MLP neurons of a small language model. Each row is named by its layer, matrix (gate and up: input weights) and neuron, and shows model dimensions 272-463. Each number is 128 + 32 x the weight over its row's rms, rounded and kept within 0 to 255. Numbers have three digits each. A neuron's up and down rows have the sign that makes its largest values positive.
Before each neuron's rows, "fires after" lists the tokens most often just before its 100 highest values on Wikipedia text that the model never trained on; "fires on" lists the tokens most often at its 100 highest values on Wikipedia text that the model never trained on.

fires after: "\n", " had"
fires on: "|", " and", "-", " two", "\n", " in"
L7.gate275:197221108114121113095119123123187171143091174145131163136108130070117078167114179161109061087133144156130088103134142085155110146114162138143124100184179065121161088117081076103113129130153144110125173073148152121120082133091126103103121138127098138089099086099158131109116129139107133114175043117135018121109075130085078122112122118136198104138122086181139173178152178153168126132148090118111118157121153189155179177120149125162140160124101173111125159116104101076114181159116175143061113191120135165158132128175085115136137137109061154140121154151208128135126111129089106057
L7.up275:120176182136185132155170126109134130113142167154145153095137112095156146132150195123140127171158106104173115137089106102145128186121117183127198099164138121106134061072092164160118132065135173140140072165165094138145136098104144143094106102131105103123095126160154115114111148162121111132130153106102101121098089092069191127154130091082122215072074050126084112167079092129121114146074115089067056195137127106103102154086186061127085094118142148129102153158178153167115114127090109119121177110056149127140083148181163155140153146142110116124103121117133111191094134170090121183

fires after: " Hom", "ey", "y", "k.a.", " |"
fires on: "ey", " Pro", "ear", " |", " GL"
L7.gate76:118167101156087178136093126128140095142179079181140132117129085104173099118148115139078063095123103141069075098164098126164141123110156145113105153074180144137141113163105105119133102112113110191139136124095130084134151145132095139124151154121090158135112141034092125111193139101204138110090147127119167161140114165148128164141134113131150160168100133139112199140095089109100119116121162115143140175100142080116092186112133124146157082092167112154154119147098159125234090072101171150118101129092120175104172148150115144173159069145128136100213104157107096164203188108183103132
L7.up76:164107144076139136185138165198154148182101072129126129179079108146133157100124158116145133139101113114087105134152096171068136121119102209176089146126184132053091178191137125123117121095080162129149161088123147135145123148111141111164170105103151154116151140092098180184137116089051117114144137120034147115116108147122102077179115071198130084130096102164114141101081162126133123078076170126113141103080124059080066160153113124152086116136111145182134165085116151135166089105123117068159214093145076215112151151080136149135134123129146165124104136198106085077123134106145113130

fires after: "\n", " Year"
fires on: "==", "===", " |"
L3.gate638:150170107150131125086156081109145090127161095093135207062137177174138108115119116143132050078155117112105129163154094097178172109116161155130096063143088139111042108104102108148157128135172169112143136154120169180141153129098128124127131135094164191056134117152146116164153124152122167165182064142117086101130107118131070144082145119138142160116123101120119059134101070102103171132109170155143144180161144108117156155065178118170138119157123179118174087150153105114070212088110153168150131156076140112125130147133192141149165144092142121194158082107154108210050144141130154111
L3.up638:127103138141196115063155168175102079133159153141099118153116234110152117132162145118140122140109082120100120088153139087078105132154089163137169154135107156107115159137125114117117174139164225108152148100218089137140112146118086168126170143109157135088100135148095093170141124124163145169186059128086134141096130079091176168128081138117124114103130084132167097127121149167129138138160218166151099117090111170132150155112085149096146117124096121138108139110119166084127164125083137130158122148128129049124082107094135116128144173104097142132084131134141102161136088158144144140

fires after: " |", " Candidate", " 2"
fires on: " |", " Candidate", " Player"
L5.gate1154:076171175125173121097161109182083157153149085138170161132180161144155138107100124150141187096136167115181098100142108112089066194142049101135131095192121084192098059095112122147160171127165164105103144133143084137077149138141144101123209069106112178176093146128147119134103158131112122160196112163118140109109120090132085102139159109148105135143084172137105161134108123159107115147102184081164136092175120141133189084173124124176164087159134121094123140162137056160107160083114111054161120106130172099125097131108128095196138159125198110135123164100120145132118134163114141203
L5.up1154:133122157108165181103152138132083103144124062208092092143171170168116129097103128090133114090116196104153114083085203157084074174115109143091111143093148139103139123180116142195133118076133141187150131072104145060108114178126139190124148157130116111125108118156123080124101096153086126070170118124147143136156143156129161122109070085080149166143160151142120147089113072084105098101125074160127068111135057073127161122143177156110096162130132101152077117190073129119135155093090118154088144112146102166107120101180110160067137117127072127114136150103131107186131162229149137103

fires after: "\n"
fires on: "-", "|", ");", " |"
L7.gate385:121079115152182084122126143091152088107073158124106080135136094100125089077096161122022150146135167110162187193141112099108176138124147133125111092080118106181164045087090117203172175080091130147069139138085159126102137061106142126086100140161124127157109194117093118154148150182157153191102106109150101122090152118086102119186106104076100132113099135144125131133123134181091132146108205131164122109159124080151137157085111091150121125179149129135118109162095058139084185136077101148170113163110137153084151113186199102111148123075128171130160151192126129159090095126144175134
L7.up385:089113087123148108177170142122134111087056132150103135125178119113151111171122158114100183118132149078090092170168128109100139105124088125138153189159143081100122114105087119155114138114121140181141086160107168099064154095100169133121079104090105144167086190201123084132135162120142071111122124078123112148102173109080119151127119112061164148120111094051147165134165113153055128128138147156157144124132141151124104136068117157122171158185170115125127075084109065095142167148085112082142116110180146193072146143161156147116157175127130126106160145202091129123088153121121120151

fires after: " for", " of", " to", " in", " on"
fires on: " the", " this"
L5.gate119:129149100096110126126131137114076081092112088105166107123104168100138122073091158156116153066157191105142112155117165161172081156111130157101193091110105153114080104156095130155154112163128091150155079179082142140057187117103199118128115117141102116160170132120120192081098103134157129162142102150147123099132146114114136121121090151076093134177081075129143141139111103163125114195134107110123133142144153188113133111095144077144087125148110172152075124113173150130080131137102115130107155104176148104130117047097130084162126133126173161094052115086108112228190192115096120114
L5.up119:076118098110139187160179135066090111125108095102157143125143145121129134096110142093133146155121161139106092185119122104112167084112099128090182143162121131149118176137130104134117069125198095124124145151157142092119104156125125125078135096088141171130090126087152138068109107073089156126122102141174137152168124152178124094129157170123101135150091082174154133153126121130114158139065095141091160167095127145113145155104076146110174122118098114158186111122077130124152155168154157211205109141193093133051138072152161121126112126128133140065098114125132181124176152161117120086

fires after: " "
fires on: " |", ";"
L5.gate50:095135112117120132142069171214179085138129117127174127136198094092069084112083122093128158158159096094178102108170145084152187175138136132116158087116126105096116073105165119076092167170110105098121169182137158085079113076123148082114174110140107147097122077137118122155106141118063064097161100094098095157123111105136090137138138145120118173142142128070154140182079112124071153092105121122080163154150157101099127126116164142095118118234181112100161127062121123127103127086084095149113177159100098099097141152107138090145101093102169101140115118117121088102131117121170168127
L5.up50:131163156104134112127131142114036111093089109143140113122146138111109131141144168126075151152117094110145135085176125156066192116131195104132099175101090147089106091195076139144105115131199172220175181154144101149098173152122105140161117132104116089115141137153170153111097103142115141094195156161178156126124165104182164141148163181133152165185106142146134119124063080092114092102143137169153155100173094132099088146090144150073200143092126145158125132101155105192131095188131080141117138110121145151176100198074110142133099176121050100142136127180131093160147105172085120130

fires after: " ", " 0", " chart", " %"
fires on: " |", " positions"
L5.gate653:115129139042080106096168110127188093136069141068246176089109151118127131108099127079085101092191104148120102124212162130133114085098109151135166084133047116116148171110133167100168151179110116155165102181111156164088117157134201085134113083141124125105105120103154167105150148165113139146123086159100144090120124129091114111159117173068102125080142103115142098108200162121135113186162105142132134117104163147117039208125126137187148126131086139148095094124080169099094149114061101046122108171054176179101100143120118099100178072151077149148110146164192184255161143090091103170
L5.up653:137176127085163145151109088129137170158089171097169128165137095077114136138122139103120112127151143128060098131102187170120116140130149132111160143122114109112125140118143132144111111179116215148137169136073186138120155134184096201125120089110128113150086076149150122160160133123135118054144076181171146087080026163161107154143146167081167149120166093128147084139129111125148134111110119180130123155162129064098137107127138087108148124108159144128161137143045093168115118148092097157190161092144137108174106166095149103092114140115125099055113158162114088100090147197141154136

fires after: "\n"
fires on: "-", "===", "|", " of"
L5.gate1253:143165136060124136164100187177133170142121137100108107095211142176149098116130093154129106137136125174156105118111073137147132151158150157101125103193136105140141156081153106138158162143124133149108114109189133123117178121149110161145063116164100175087085120181051121124176151144147162139137129136172165097183128159120077109104153104159146131064093145097178185107112074142155148149085130184172149127096143135096096126093143077143167158170126132121073123185140122148154160132096121181130151152148160083169156157138140103180173137105129061138106108151169132112132161125140086121
L5.up1253:125132114108180166122156106146086181151108144149110123104144106129120138102142162130180119162113140194190105098112113164183191128139083150119126091164147092168185148120090126109149143133159108138033113162114087179163140229128079164133124160119111140093057163102070129233185072146178176177141133091123202125176107196196098134148139133163118150136117056165104185157110138184123097097129116158147125095145125116113183154125076107140142143163170072075113140171112106112183129126103114177103153150097124096194130103110095129135131112095136144084114029102081164110056137143151131161

fires after: "\n", " |"
fires on: "|", "\n", "\"", "):", " as"
L5.gate238:158136142137184136089148096143103098103179100114183116146140134136100092135109192147096106139149134128114123159136147080073161185070123111137113119110117124150144157116132102109075170159166109079159139065102152077057131128094116124097148168119115168145132134106082099117110108096098164153092104142110126167119191106120153136184058104142090165099172063102146161111080167094162115107142122163205134166105177131143145187100157130130180133154128172125147095091187075105117123107097119050146114162108130106120103142167111140089132071173127111160163081076185126134112175074153144112
L5.up238:148097130146115121093174071147118169188109187137146109104162134140137090195117145127079160127128154143096106186152156102161102153121164147160110170129097078169153137174101177121109088148106171192139102136116124107162136114162104129176102147096133185097187083146087128159125210144157086108126140128147137146088137092102145093172157131154111117119128102117091122122121172141116154112092112148092189126155086094176100091184096105091166166145165175111068102133193181108130147103130157149093154114110118131140107187158098118094173070106109165136166118142119087163090136133100151113

fires after: "\n", "-", " |"
fires on: "-", "|", ");"
L7.gate791:166142154078122088115170155167121114150159128176113105117131139132162128098200082211111082123123107186067146168106164161143145148132078143142141130134077169135134065136088095179121207101183124162123121119112138127075165113135180166101158159071120122120193117132131133131104105162137130080137113121180114069163060085114159124115149114084111107149099153089129167147136105176167131113118126102135086127072147104094152113132134085087092180189170132073128141214108123101084137164120085104140130145116152086147150186130102142109106163133176127170152064163162102184144112139143118211
L7.up791:072169097141154153190149146112131078122171157219142144116159137116169145069104112132155083121124146114145116077139160134143190161112069099146131136167102120148113076077112038151125164134140186140107109152089178094128147120100145114099122084110115142113154142176060125174141153193165177143171146076172149099152137136165073106107117108119100143130111114113129136130120091152165083120095057140113112166118140140105168124191078163090128158154181122152138096174146120122117101138134145082145143172150171108067230144171098122130158160142180135120157188115099108071131129164135058162

fires after: "\n", "|---|---|", " |"
fires on: "|", "\n", "-", " |", " 1:"
L7.gate939:110109127171099135086115137148079135088123097112183158137114146058085194085129166136126140155199128152140164195158114104155160102052179119107111190081121129135135083150147082137102162090182080137164127151177106145123136148076122180131064194093125175111155084145091128100150129159124143122077092105180084136062093084104190139155133150072118085132078108132192105129122149119105152154162092079140162161054084089180131124096139112140102168094170098099120103110193090133116159125141155119113132137086106195098142139107112101169155119146090115180141104111181149087134173086162176150
L7.up939:136133175107062092109090139122206188144160117188084097142094107145148106148169090187089170151130122112186134126078120151140130115105197135142115156131120088094119145091155088076125148086101094076156176167135114150098092122138096138102150141124142111068131152108201145103149194090070130172138163163102119147151117191144119099139159180119112152112172122081113106125081131154112096111127205115083145134114166107138147140072127121126136189107103114102118114087144131121097078136079162177122141148150154158144057171133090131123179132127165062123064109110155106091158121159076096088

fires after: "\n", " 3", "sh", "|", " 2"
fires on: "|", " |", ","
L7.gate1039:120140130117157116143134083097179094133139181103111127096103183132139156158104174157089109161147088089158113114113102080120081132076161148122144183117120112104122141100097135118145173079128183166093097171080080144137080088126193110025148105166130116059166127064116132136182088142125181094113138167158168182131071157148068189095137156170095162158099120072136152152113182090125192153155139124134124185084096139134188163154154072137187147136138207082087142117115144171087143113077099119160120135133134142126100172127124083142139176145172098128182125131100142171164144121119114089
L7.up1039:159102163116130153101097086149104140149111146090077151094169135146154091178102123130140163120137113182111072139119113107159140137116129081160132138120070103140180094112142155103112121128136041138120137108121136155124087170167139188163136154147110176093115103157121100126092145097154092075147162148158125196110085120147065132066144104062125126136095132059110134111108096066114158048145099178188158135181158092136140126096125126169136104127088121119076120186171095121113100052114127109179124151095085075145165133113157175111155113138081102116173098153143166154104095135108096104

fires after: "\n", " 6", "\"", " P"
fires on: "-", ");", "===", "30", "|", " (with"
L7.gate495:160150160103140148119186177132158109090106084120139137194175087101156057094103114113113133056065164103157151158132151114142088171146075100128140107201108135151134154122098187173178174145088166124118172116140120174060125094125199157124142124103143114173104084155078090110181136130123134119145151145210112172111141104121150102146070161145123158163094130086115181131098064074155165127103132130046108150136168081141095163089125098084127131161145127149096157126126131084063221141151114119124116143105107155108165115044153157115113117122123110125125112161130154128120119122118109180
L7.up495:136111100184195111155103140030175133136071102091087090172110058172158192216118112163181124132094146128181165135136119143102140151058120145088117114110115104128130145147158049099150120076100090167141108094095097073150140158149112085111147109124104172125134145110136187130142128127119117186061187148140102150135128079101107189141083166111121145127193166123113138102118078085094135143072157173143146055145174116179116107111079086179057142126154100132134072129089082143122159105063109158170094120155037150115128133159145115133135143115104100096174175175121133134151100110052162120

fires after: "\n"
fires on: "|", "-", ");"
L7.gate562:117141073139157109213172179151139116153094117140166154148144206120108075097179123108117143150056131091122110120147104149101160116155118158152150208167159130201091164117069139107104101140115159177189096176118147123134130032104104164159089191174107104156097132080085136103034139136161121160095175151090146094176130205043116011106057121130133109093085122082102094125120153150149170084109150138135080164149126154127126146129116131121162092107123146176083081125133109148093106133142107096149184136134099073109161087160143109142117166171147131150117123124122191172113198137116144058
L7.up562:150142099131133101171090162133125086127109169164095100099126129105116101085158159165095167126162160142191117100083161118115048088106109138111106203161082115106111181109148134148139078110111162162137082178117087157116110102137128123038087074118104125151068142139124119164175132167139114100131175138076176197122158080096094094127145130082117168142107198080083147087166086100134120136157109104178114151152145122110108140154129118174178158140139180125087165143153145178140136136175145105144146148140201097161131082130117179147149110085104103091102119076108135121083140077101144120

fires after: " ", " 78"
fires on: " |", " were"
L5.gate427:108066118162091152126120160169182127137128104110100195107128129150100129166107100137131120117152080090160124127159115176158136110124158145199077109163106209161068148103132076144104128161106163095212138137147189133078177161100110079105107078156114179142112141111146085172179128142122151105142131144116132131116061128144085094117156190092152151126103077121119151085193145153130139146167093098141093096195143102116096102147096146088094091047169143157107177116146123137123174171159150120064061166146156066109078113193196137140134134115103130136158146169142155177124144095090079113
L5.up427:104149135097110111154099108175120136109079179111128181150103165160098075063115178106127115118118171154118130116106135070139201125127090129194125145122140152094178099161122097116107120155058069052070144087094105151108134032132075077119175075188108038065059102137144121128096072150147107209119114109129129115074161117073139112173108166089134156124143131138158075133135187106130116141148147078133114185115105144080119149070137067105173091088095144147168122196153163143139137121153100123159112162117103144129106071121079104230043138170176101133134115169100175111121138066102170175

fires after: "\n", " |"
fires on: "-", "|", ");", " |", " J."
L7.gate696:079165125153120068129183168111110078086180169139167119171175118084135154139143177131128079148130189095120174094123175126122201086100103074138091163134150155151125128100130050159144178092160133178135075109077157111092109075129158081090112114197116115147140180127125073158172158188166192149135112098159055121169183109144121127112100199086140152129124131140153128125087087191152084079123107065187131122144099134137173148095125074049137150159194142122138188155133082156137136094048105108139195171111131111136150070150091146142118200086138122172141140190137094090166096150101130089
L7.up696:174152144144125095124143141133080087152187160195125138153137099090121116092169154154114146145137104145194143090111162207131129135068142094154113110139144162164185118119107108193158127122133129122124102082115154152100109100172175123129121122138110139136174150116124073167142128147112146082138048131153135101143152097074076093133102076095080135108142098106162140172049131133145065140092141105133111109106156093137147161053151091118109128187183146066122143217102090156083134137106112143136164136096147113137215090122100204145104189136166120113142114164112128137151113095131093095

fires after: "\n", "SA", " 5", " 8"
fires on: "|", " |", " of", "DF", " to", " and"
L7.gate43:134122129111153152134136193141169172054047083068123163196147167156126128140090113081093142157126164109116130194102097122188166092149176083144086104060101114168153117101198098138109111136079120149141112126069083140104099144079179094056193104105123131166126075095122138140123131155127160115131132153128100148145159125164095078079087138158099145088115171141132086152148104105128148098118132086137101105122145161083107138094188160139093124076161123118108120076134088175115102100147125046145114171125112117165163124118122192146181111096121127140142149080130098112162074069120121140
L7.up43:105121108111141173118087082054126194131128130146128131105081137107131133123085106150144124180144145176111134127184195114102117129106135065112141177149134113110116109126117185197051132094156117134147121114181203148107109119153106166144115145089117148149084137140089154161168119123180127125072149168088168183176150122119093162090175138138121092166058167114109155158123112160138143093164115131180099103144143141104165119046131143097109129060138145128143094108121126154091158107139116132152153152169166169135100098137088113127116116124125131139102127166141157161098153178125131148

fires after: "\n", " Fig", " the", " means", " a", "\n "
fires on: "-", " \"", "ulus", "|", "\n"
L7.gate859:117165151148130041160132163144051116072083134148103124144172113165119086096109150076112131085119138141118132213120105178139135116052133089126101187161133108136178078115137070113173149146138145134176180137102149103165060172131163098106126110095109162157146098112137086151145179160099175164097152128140133096126105181138130134156155139145148139101114115122121121175171089164068129129138185175154097106116226074132141121158122140095158172142169143128142142182080111126113180064082144106102111164143073093082145191104153161103127143113116147103176095177115157113139122219152125213
L7.up859:120136180155154095146135096141134135107084087100180152133117132091102150155170166063049085139133147116067130171109186099122148133146095182167157187128152102172125159153108151085106178159109176158129142081112123124139101184130105103077086129139140138080127102049158151104099176162142161112131117126104111155200153184152112128195112127190142135110170057154140138088072143134107095102129093163104120103077107080147118139127127163094152087055177184169207101088078114111163139064120105118150120116112103095172140138128118127127147134108176170150136150102097166095109183079077100144

fires after: " |", "\n", "-"
fires on: "\n", " |", "|", " July"
L7.gate94:140085126136169132107150160132165127093154069099078128133113107174204102140152161150106144118160172139097134155120085138179146149142138106169127126116128132102080121100095123114160180114201122145093155112161140128178152104133171141130147169169139155114179098113178061136140154148113141106131154151107153200117140048162126162154097165091140155094182099100106067115147097123155126146119075156084139092107174143112060230042124174069119160159144102144159112114104140109065081090143098138163126095147095170107181151146146118075129182159094121135155162152155141196100143113146132194
L7.up94:144167119068132131134107177173137112125141134161127102174156137154141165066121187113112166159148122173126141169160153133136134099140155053141120173141174092111121148206117156141169185124180096092126139120107076140107182106132181135114089144165114147213130088157156084133065127109078151099127166161079106168163102101178167134130155176142160131193061109112125072117071165095115165147189110154127116119125097122134116104144118116062144157155166143183135073100134131093130113111201150150122104141140122150114080122088148104091112081134092108172092121113143157072113125112059098120

fires after: " with", " and", "-", " in", " to"
fires on: " the", " The", " der", " his"
L5.gate345:107166149140157150160000102133103084133155068144079188141142117087140170140134135093126145130130108101126077139153152109088110165172163169072200097146146141136142113097126104098139155129154108095162087098146106099147166115118102133104104100122122105131072148166127113149106091123184057103134102138136107095126190109096115129057126178096153100125173134122154103093135157125061116120103151173128202163148085091096139135148146162086074090117076126165059164142129047143099170185108084134173141099108073132163141152123122071102098087139091110114132113107082094112157061136171110109
L5.up345:145112159121163148158084141108147125111107106122127095124173157121188131109078100129059099097149129100149085099128169158128118137171144158187149120130084108146124147116082102163109101104123048110128090188104146112121134157101123134107060156098111095100129160145156145086118098108071141101150136105153113202103102120109152091167133162144102196178158071141071121143169061154084163227120120131074101104081167147177047165146155133072148121121128178131146137142199116150111112099165123155125126118124127108107130085125119124147095166128125100090166113140107135120121078082140130120

fires after: "\n", " |"
fires on: "-", " |", "|", "===", " 2:", ");"
L7.gate870:223169097147121081137126179158131097093062068166153117111163137120136119030118115150144109128119156144179120161145098092181195126125071116125118118154112107131147112165131128137186112064177136161170162109114099125110089106115152110124122134143104181118160136121112105096079190085118141124093126116076149092085184161114129155167118152135098138165143090130211169108119109133105176133175168133112169118138161105121136185080157112185185142165128122184096169161158147113065077128060065109141152133135138171099122164106171172107142186098105125137130103202118113096102124089108142131
L7.up870:158085157143198096148144169174148120104137178153114174151085109107140125085088139176139109137147167133158117081114173109133079126138101142124171138138106099148168139137137111130136178048105114185088148140139106105156158115099113118089116131062067130115062119127166158118186135109140128131122095108148121081192157105120155135148138087134079158137089114049064190091159103128078135099156154054142081141163095128163177142082109091150058128108070146144101161131113098123121215086166053066186142160138153100145128124120138129087181145092178141178087070151151084136160151149158184135

fires after: "\n", "-", " what", "|"
fires on: "-", " •", " is", "|"
L5.gate442:089122113128178107130097149093176146096068153103134136124119142085092112138169138119102147139136177162098146111197040106166153104131076141150119140133152127165088123161133104081103092131131104145088130114119133116145146119089132143153157135152146116095076160082111194112126118111111194165117075176115073034118126165137054111105106162101141154096139096146102154172120166166170142091084133137160110117097098108059172186075157122131142152073096173122051122158147133140105133141114107112169102191089161116115127174185135118057139146135132071191143126156104095145101109189116113192
L5.up442:103141136175145117110174135075164138136090095191069115146112126166120071100162162094197136118127063076137152118054185121139115173108117127086174168069090150176111170156181132120117195146095077099130116160175080192174192147127085156108165114145104074174098099100160182172183096089126147190156111125129141087137134139085152166129161129141135115126133150101113114152101090106136084123097137171104127092108048100144106138128090180079153159153104094100158116093114128153146137119123055165085132143157152149086098135160103165090118128089145133115096142203155126150146086149144119133

fires after: " |", "\n"
fires on: "\n"
L7.gate1330:126120156124148167154110170102185091093142118112191121148078175096160140146106095133106128171204134127115082153091138097114140173132145066157047126123090196105143059137145153075169148184146093213128116078117068123189137140078149129099131126119193074144119100176169129184153082124109166105096159130147111199165131132137148111161116106109205160129190135103158107102108117126122061090176126137116181164126117099048140209130124182093069129102148161102153162102145091160113137094133150128152083097109089111088142164102062107170163114123075112143155101122152131101146136094142169107
L7.up1330:117111150163171142146075120164093124180143156075125157166146128090111082088108127127122131079086187122137166126138147117155227075144124117098139150104134111063104107151182119154115141043138151110174107130176161126120082159126082157186128082077122178074071182204073154109165131164129073135134166094144092129125084110121129129148146133084066118098100107115126132121103070059096136086113114120125150154099119135065154088138138170096173078146111136109114072108255124136144143160160133113099152127143106101131107156133150098115142133128117126124055097166120166102130105167125112100

fires after: " |", "|", "\n", " a", " the"
fires on: "\n", " |", "|", " Great", " great"
L7.gate916:113163101107131146127180170069159079081147129127109097100105117085154119119154146176161088109163124165143141183171115083088152163131121130112136192085123095073127105117086167154138119186118137107170165101110213174152113163163130125125159128100123109136115109122103092118060163145109205053109098175108138100067082127169117168063031153135078130137075165115159130106173104148145128152173136134133145113136119102142133122097148146129134142104176145153178075101183181125088149129175137112154164163124105079158166171103132061189134169106097146150199143178124128110127068155170089114
L7.up916:126148115146156162145128135114172116148105106168112151171144124192141118160164140092118154166097100090049126177153144173095184105177105125151059080144118124127164146144152127113164100138096163122171171082132138105131093168131162093153123136171156098148159130116129118172148143130056108093055086172183146123083150122138141136134104127060138071103129113064116127112110182135082164125112136147157181075110097092168060134151143149075196091141115100094091151134138141134123097170167142085142113111077147104122162144142133157148102093087159099116130105075156088109158127139165145196

fires after: " W;", " L;", " D;", " |"
fires on: " W;", " L;", " D;", " G"
L7.gate1061:109140114088124173102079099127128124096138178182112130190141135136070131086199087114129144235129168177149139116177135152153128078165070158125116132137129066148114107149120100184131152076135129099116152115148136127116097062164144119149108133128101171144056146090103121081141150166137168079187121154118097121094086187127089157149147165092141155096107106029168165061161191161128125090120101129109112160052102127190060083082118053174161100118133166193147141116110097139097105092146086145122134128042132133146098134099129140078168154179073105125186122177201054119110097168128131155
L7.up1061:104173127147120141146091085124149139101100127105151206098116123114169127133157180118100138108085168095158140098093172111132090162180137140140112115082130121103095135139098132146130145119107104103132112151090153095113131157129122069133165158156128115091070176160142122141121158151141098152147117127154176119090142141138175123109152210117064175131127152182115164148166136097010148087146154075112183151143103130127144138160163177142097155159089103069161154154221221147132106097092157112118067175134195128079136191127102134107107150170086097124131217148133127156098156097128163138

fires after: "\n", "."
fires on: "A", " A", " a", "==F", "An", " An"
L3.gate367:135158186139092109137112180087132160165153118174123159109127155083117092127132121164162117158182133139103126124158149089133127144117114140086156179095108129158149109136137175056123133107161119177139108169133099171101139123178115125180115038147144127087156089057110140131104109165137166115185119180168116100085134135130079106080148159113126102087146170089120106131121132104135098124158134111123157139138095098118134125074105111135194130115086184117124144145142149118125165148052091143136127174131091100160092096101106083117095097127090109160088127125131067239164150128145076099
L3.up367:105130170151079149130117144101147081145085099109186183125067170123151184171123130138085086085107178088144074135131104129154116115089077119116158169106128088078152121155146156118058119105128109141109137184140192101095167102161126146102154104117149074145082114111122132107162101151114106097115118104164147132140164119161139068146107104089116127109182090106136163146107157125175092116103087140097205167107157140139111171103118115135144133131146110111130167125186150074174123187134123127135117084109122171135207093078211158097135167136166146097206095117123146076091122119142156043

fires after: " the", " his", " her", " their", " The"
fires on: " first", "th", " final", " second", " third", " last"
L5.gate642:094156147167143101159110164124116142164123139112129119103114142174125085055139115155106125181149149194140135103117102139130122103162149116151143112131096089120126142147063193133147112153131078143105118069147138111054099102132122168091118105168121150060146160107099066078054052113170161123080166153104105131077117115104173160094131111102111124026114188110181092127063118112144117121097147200094149168141122155068136119113138107187153120124153154100119152110137111108061111091120124088067101092141133103107141141188122181176157186168086124116137155163111145209094107122121120117
L5.up642:096114160103158114154146103122123167109179119090063153144128166120117116186092151151131135055147123094156109121131136098131103114126136104205120102159183153129119138155179120113182105114148108142125154113152081092162174098135128106101117166149154226133108145139137121112135150144156112086123065140176113192109154136098108112147151145107176161119141142166146142123143085071208078130112144106144114110114135098136129189146102113137166124112103103102175097129189142135133186138126104187143101114144132146126084109134151059150142135132086105132209103144150130077127155142132163138

fires after: "\n", "-"
fires on: "|", " |", " in", " the"
L7.gate1205:108164117129175127073128159077113111117186078123132112103113140064141142048077113133133141114155181143139150161128145148124096143050121100122092109106091128127131122149090149124094145072117157144161134125139124103107155112166148131095093179136153128074170157161110172068148115110119174125075162156100083167061126135133135119082123119094188089149101103121061183179066162057157159186159166136142149123122141143100121161052079068102070151108129132074152169152141137118087138114143171102096090140197111101123116069130090155134128142168097079140209124134104121122144100128136137140
L7.up1205:117126144169083151120124150167110149110170134151121082187134169154104140092118107067134135142159100200133085190151105102099113109110145132116122173164124077178132103171083143069162042138097154144103130140104103093125054140111106112066135127140185126080126153114136140139121141151067111103111123164128106135135094150107128152100193122172140107134056122137138158160153161105125120107156146124122150099127162173142174112122114105126163183070178178148174172134152097170113126130142140121169111115186108145128127140123147139186226105178122081121140118158134092129120073072150097100